{
  "norm": "layernorm",
  "qk_norm": true,
  "init_std_o": 0.0,
  "optimizer": "muon_variant",
  "lr": 0.0174,
  "decay_shape": "linear"
}
MLP neurons of a small language model. Each row is named by its layer, matrix (up: input weights) and neuron, and shows model dimensions 0-95. Each number is 50 + 12 x the weight over its row's rms, rounded and kept within 0 to 99.
After each neuron's rows, "fires in" lists the words (lower case) most often at its 100 highest values on Wikipedia text that the model never trained on.

L2.up766:69 55 32 42 41 53 51 48 39 37 44 40 62 45 49 45 65 53 42 39 41 33 38 65 46 45 48 55 25 46 49 58 38 41 44 54 64 63 50 54 55 47 55 53 59 68 37 60 63 61 38 31 54 58 63 54 73 34 54 44 55 74 70 71 59 46 35 57 44 68 47 56 47 51 34 37 32 78 46 63 39 35 69 60 58 52 58 26 60 59 59 50 56 48 49 54
fires in: "during", "for", "at", "to", "finished"

L2.up690:28 50 28 32 51 50 61 61 51 57 43 42 64 50 50 41 54 39 42 48 52 53 48 47 50 48 57 38 48 50 58 78 45 42 40 52 45 74 52 70 62 33 29 50 43 55 42 68 51 49 57 40 86 51 37 37 72 50 23 41 32 76 59 52 45 52 45 55 55 62 64 51 61 54 43 51 46 55 40 43 61 45 68 28 44 48 44 37 48 43 51 61 74 42 44 44
fires in: "for", "to", "schmidt", "loss", "hodlnaut", "atlético"

L12.up653:45 36 54 51 30 33 34 50 55 47 61 38 23 36 48 52 33 32 40 51 22 37 48 55 19 43 51 61 51 35 45 46 60 47 57 18 63 64 57 46 63 49 55 19 32 71 32 57 58 53 58 19 54 55 47 47 50 57 57 40 40 50 52 91 21 31 53 61 47 39 45 61 47 42 62 48 51 48 55 48 42 27 52 47 47 60 57 55 27 50 72 72 63 54 57 47
fires in: "an", "w"

L3.up176:59 53 56 17 42 52 47 50 64 64 52 73 75 65 55 45 72 49 52 69 41 44 45 46 24 50 31 41 45 51 38 56 69 70 48 43 76 53 50 51 55 64 28 38 34 60 53 41 50 45 57 65 33 40 49 69 58 55 59 43 49 33 52 41 33 45 45 45 59 54 73 62 57 38 65 51 66 48 45 72 39 51 33 48 53 59 69 61 19 47 66 50 46 43 32 37
fires in: "this", "an", "the", "a"

L12.up273:32 42 48 26 68 17 47 40 45 60 67 56 46 52 69 54 50 43 52 62 66 66 55 63 49 43 33 56 46 42 60 28 42 44 56 49 66 61 49 67 63 45 43 52 59 75 27 50 63 46 34 54 58 50 45 44 30 62 60 58 57 50 45 71 60 45 66 62 41 22 57 49 45 48 48 55 49 61 39 30 54 48 46 44 43 64 63 46 53 54 62 47 52 54 48 30
fires in: "an"

L2.up99:22 41 52 35 34 53 49 54 40 57 59 36 47 50 58 46 56 52 45 52 50 23 42 50 45 37 48 71 64 43 60 48 80 64 33 49 55 43 36 41 60 60 34 39 50 62 54 50 44 38 35 52 64 74 50 66 47 30 20 55 41 88 60 37 26 58 75 41 66 61 62 58 60 46 38 51 34 52 48 44 31 47 54 37 33 34 53 46 46 32 65 54 14 68 41 41
fires in: "his", "her", "two", "one"

L2.up471:42 71 46 35 59 55 45 60 41 70 51 62 42 49 36 36 55 35 57 53 57 42 45 71 46 54 59 38 49 45 54 81 55 57 46 58 52 60 45 55 84 59 52 49 40 47 47 61 38 63 56 59 67 59 43 29 39 53 60 43 59 33 43 42 60 42 46 63 48 53 87 83 46 69 49 58 68 57 55 69 79 48 56 30 59 42 42 68 36 35 23 55 51 47 53 47
fires in: "to", "may", "can", "must", "name"

L3.up401:30 50 28 39 51 55 52 31 58 31 55 44 45 46 60 64 63 36 46 36 34 50 47 56 47 48 50 18 40 36 47 43 58 51 34 64 48 57 56 46 47 28 81 41 49 45 62 53 55 54 53 44 52 75 41 49 71 40 23 52 47 30 43 39 26 51 50 54 42 44 33 55 40 45 42 29 43 41 54 40 64 39 58 71 51 46 68 48 57 56 48 44 57 51 53 78
fires in: "of", "by", "to", "from", "at", "let"

L11.up282:45 40 24 48 57 21 44 37 48 45 48 34 36 68 46 38 57 65 37 67 35 63 41 45 49 51 41 25 56 62 37 67 55 40 41 62 43 55 48 41 27 47 52 30 60 40 52 48 46 59 49 45 45 58 55 46 48 40 68 66 55 50 62 39 29 38 44 39 53 48 31 62 37 61 40 37 58 69 59 48 55 48 52 41 43 60 50 50 54 50 30 71 82 44 46 64
fires in: "to", "in", "into", "from", "named"

L4.up198:28 31 50 27 27 46 61 52 50 49 57 51 46 32 44 50 37 36 62 44 62 50 61 67 71 48 62 49 49 46 62 47 53 63 59 66 47 46 49 48 54 49 52 48 50 50 34 50 57 64 59 53 53 42 46 40 24 40 44 61 42 37 75 40 56 42 35 39 70 52 52 30 37 57 68 73 43 44 43 49 45 56 69 64 45 36 29 52 70 43 56 48 20 26 27 35
fires in: "more", "very", "relatively", "less", "up"

L3.up674:33 58 61 71 37 49 49 28 67 57 40 54 47 44 66 41 49 59 55 45 26 63 57 43 57 77 56 49 44 60 48 48 36 51 60 34 64 41 36 51 44 51 29 59 50 36 34 74 53 29 65 76 49 44 43 54 67 66 53 66 58 57 47 55 23 58 62 42 47 57 56 52 72 65 35 75 57 48 57 52 43 38 38 61 69 62 44 32 55 44 34 53 48 49 47 64
fires in: "as", "house", "opened", "of"

L3.up458:54 64 70 64 65 60 46 56 41 47 30 46 31 29 15 46 65 47 58 47 44 43 52 50 46 52 37 17 42 41 43 69 51 75 41 68 49 45 46 39 70 60 62 71 41 42 40 42 51 72 49 48 53 37 62 47 60 70 48 35 37 54 53 60 33 37 49 54 61 46 66 46 54 40 56 54 39 66 60 50 67 54 56 23 60 48 60 58 47 44 33 49 54 29 44 45
fires in: "to", "would"

L3.up174:58 46 52 68 49 44 39 62 47 59 37 29 37 61 45 39 58 46 73 55 63 62 54 61 44 60 49 36 42 42 37 62 71 89 21 66 53 61 50 56 57 69 62 48 39 60 32 50 56 69 58 68 51 49 53 64 39 63 60 29 29 34 44 47 44 52 36 32 48 53 56 57 61 47 52 73 33 70 52 39 67 50 48 48 58 44 48 53 65 29 52 47 36 44 52 50
fires in: "to", "not", "t"

L6.up208:51 47 62 51 47 40 42 39 45 71 68 52 53 50 52 48 43 52 31 72 63 50 41 51 37 42 37 50 61 50 46 39 51 37 43 54 61 51 73 59 37 29 44 46 44 31 44 55 49 56 65 32 49 36 54 53 50 51 48 46 43 59 57 44 45 50 51 42 46 59 62 48 60 34 40 55 63 45 47 45 61 57 41 49 50 57 55 53 24 69 55 32 31 45 51 54
fires in: "its", "his", "their", "our", "the", "an"

L3.up351:43 66 51 52 55 53 27 41 55 53 49 41 55 29 16 72 66 51 56 54 37 48 44 50 48 34 48 36 67 54 61 56 43 45 58 67 63 54 64 36 29 37 53 66 45 46 57 71 47 30 45 62 61 35 46 54 41 45 71 60 58 60 54 49 58 63 29 46 45 40 48 57 35 33 45 57 31 48 59 42 42 58 34 49 74 53 61 56 51 56 49 34 24 54 33 51
fires in: "of", "for", "best"

L2.up552:42 36 60 61 29 73 33 46 68 71 58 30 57 48 46 47 70 49 54 47 44 56 51 37 53 46 27 52 46 63 61 34 45 35 53 55 56 34 56 40 48 48 35 56 52 41 29 47 51 28 44 32 48 45 44 55 67 40 61 59 52 46 57 33 50 66 48 50 36 54 53 50 62 33 34 36 51 51 46 45 56 45 19 61 59 60 52 26 61 55 45 24 17 43 33 50
fires in: "of", "for"

L3.up219:66 38 50 36 43 29 39 46 71 74 61 40 43 59 61 55 57 32 81 54 60 52 49 81 45 46 50 39 45 61 41 33 54 43 36 30 60 59 58 40 68 40 57 52 59 43 52 74 53 56 55 45 43 60 59 69 65 40 19 52 44 38 42 42 39 59 37 28 38 56 62 49 47 68 32 45 66 60 53 53 53 47 36 49 66 49 44 40 60 42 65 49 52 49 40 64
fires in: "of", "from", "during", "under", "for"

L2.up125:78 73 56 52 53 50 55 45 52 52 58 51 40 53 57 46 69 47 57 49 22 36 46 63 46 43 45 41 59 29 46 44 57 59 47 41 54 50 47 38 41 44 41 48 49 45 30 55 54 19 70 37 43 61 46 61 45 62 44 69 62 99 41 39 52 73 61 47 29 55 40 53 46 65 39 51 57 54 53 63 38 43 59 24 53 54 41 28 33 46 46 46 35 31 52 44
fires in: "of", "into", "for", "in", "to"

L10.up242:54 54 56 25 53 54 45 34 41 59 51 49 52 43 64 45 64 65 49 55 53 50 43 61 55 38 53 35 47 65 44 68 40 46 46 71 35 38 46 58 43 54 67 28 43 54 51 53 60 65 47 35 58 46 49 62 46 55 39 58 49 36 69 67 28 44 33 44 48 49 49 64 49 51 52 60 35 46 38 56 63 61 32 26 65 53 64 50 50 44 35 77 28 55 63 55
fires in: "to", "would", "could", "ll", "t"

L2.up334:45 72 55 51 48 65 43 49 59 60 57 50 52 53 46 46 67 43 64 33 57 35 43 67 37 45 32 28 62 55 17 75 53 69 53 60 58 38 40 42 56 42 58 46 38 40 50 68 53 63 53 48 59 43 58 50 41 53 64 42 46 43 58 47 34 44 47 60 42 52 50 52 57 36 15 46 60 43 56 51 51 48 30 18 55 49 46 48 52 53 54 53 40 58 58 59
fires in: "to", "would"

L12.up157:35 63 67 49 28 40 24 59 32 41 57 64 59 64 44 38 55 35 56 50 67 57 71 58 22 33 19 59 48 16 50 44 58 41 60 36 46 55 41 38 26 59 55 56 30 48 49 38 57 58 34 47 30 59 45 59 53 46 49 47 55 67 42 42 40 52 60 43 46 32 41 45 56 57 48 62 46 38 44 70 58 43 46 48 47 44 58 58 45 51 57 63 37 49 53 43
fires in: "his", "s", "in", "her", "their"

L6.up428:17 42 49 40 70 44 32 40 51 50 46 61 34 42 54 48 43 20 55 45 53 45 49 45 68 31 33 26 45 61 26 43 67 63 48 51 33 53 57 43 63 79 56 38 38 64 56 39 54 57 36 50 61 66 33 49 58 47 62 59 40 44 67 57 62 61 70 45 61 38 55 49 25 45 72 53 41 74 41 38 52 44 60 42 52 47 33 66 71 46 38 42 51 57 39 43
fires in: "more", "end", "less", "much", "start", "least"

L10.up500:37 43 52 32 27 63 51 74 36 57 42 50 76 48 33 58 53 79 66 51 39 47 35 43 58 38 58 48 65 70 54 54 54 50 45 59 71 38 41 48 52 38 56 49 62 73 53 49 54 57 65 35 52 48 46 62 35 62 69 47 47 24 64 70 60 40 29 54 59 44 51 44 41 55 49 43 70 62 60 64 63 68 48 42 49 45 56 57 45 40 52 47 51 46 54 70
fires in: "that", "by", "one", "this", "in", "a"

L6.up301:44 36 47 34 56 49 27 46 90 40 62 38 56 51 52 51 52 40 39 51 55 58 61 52 23 51 62 51 57 60 63 57 40 44 33 36 53 42 58 60 35 52 42 48 46 60 31 58 47 53 51 42 60 61 40 29 31 67 54 61 42 53 39 57 31 21 40 42 47 18 38 61 44 50 51 48 57 63 40 48 49 34 31 31 46 59 46 52 37 51 44 45 23 45 43 73
fires in: "an", "san", "win", "new", "month", "born"

L2.up746:40 57 55 32 54 48 26 40 53 32 48 50 55 56 51 54 58 62 79 59 60 60 54 50 35 55 47 46 40 59 46 53 50 34 39 46 24 77 47 50 51 33 49 67 41 08 51 45 42 38 37 43 36 44 52 37 61 48 19 46 59 60 42 44 33 31 51 32 31 57 35 53 72 62 53 71 56 32 65 38 45 38 18 38 73 59 55 48 30 50 36 51 60 43 42 71
fires in: "of", "us", "domestic", "du", "international"

L3.up367:54 35 41 62 53 38 61 57 54 55 46 35 70 52 42 42 48 51 47 48 60 58 48 51 42 55 34 45 49 58 43 70 79 42 31 58 47 50 55 57 48 54 29 70 47 63 28 58 60 43 32 38 49 43 53 40 51 40 71 44 65 55 56 66 35 68 68 54 45 73 52 69 68 58 24 60 42 56 50 35 56 36 38 26 50 45 33 48 50 49 39 48 34 64 48 53
fires in: "her", "s", "his", "he"

L3.up638:47 48 51 41 32 67 62 50 83 49 56 45 44 61 47 34 58 43 49 33 43 70 42 49 39 42 41 51 41 29 59 49 50 45 59 45 31 48 70 54 53 96 44 50 61 53 45 45 60 44 40 41 44 39 47 40 57 46 62 51 56 39 56 66 40 66 39 50 58 48 58 56 68 39 30 33 56 56 46 35 56 42 43 45 56 49 79 47 43 38 53 33 50 24 30 51
fires in: "of", "from", "left", "to", "start"

L4.up744:72 57 55 56 23 33 55 41 52 47 52 34 71 41 55 54 66 35 57 52 37 41 52 79 52 15 56 50 47 67 47 54 52 49 35 55 44 52 59 53 33 58 42 18 70 42 43 73 29 50 61 52 50 86 50 35 49 47 42 64 59 63 49 53 58 57 32 39 21 45 62 69 44 70 42 28 58 54 39 39 50 37 48 39 53 56 47 45 56 60 56 40 51 41 54 48
fires in: "during", "of", "for", "in"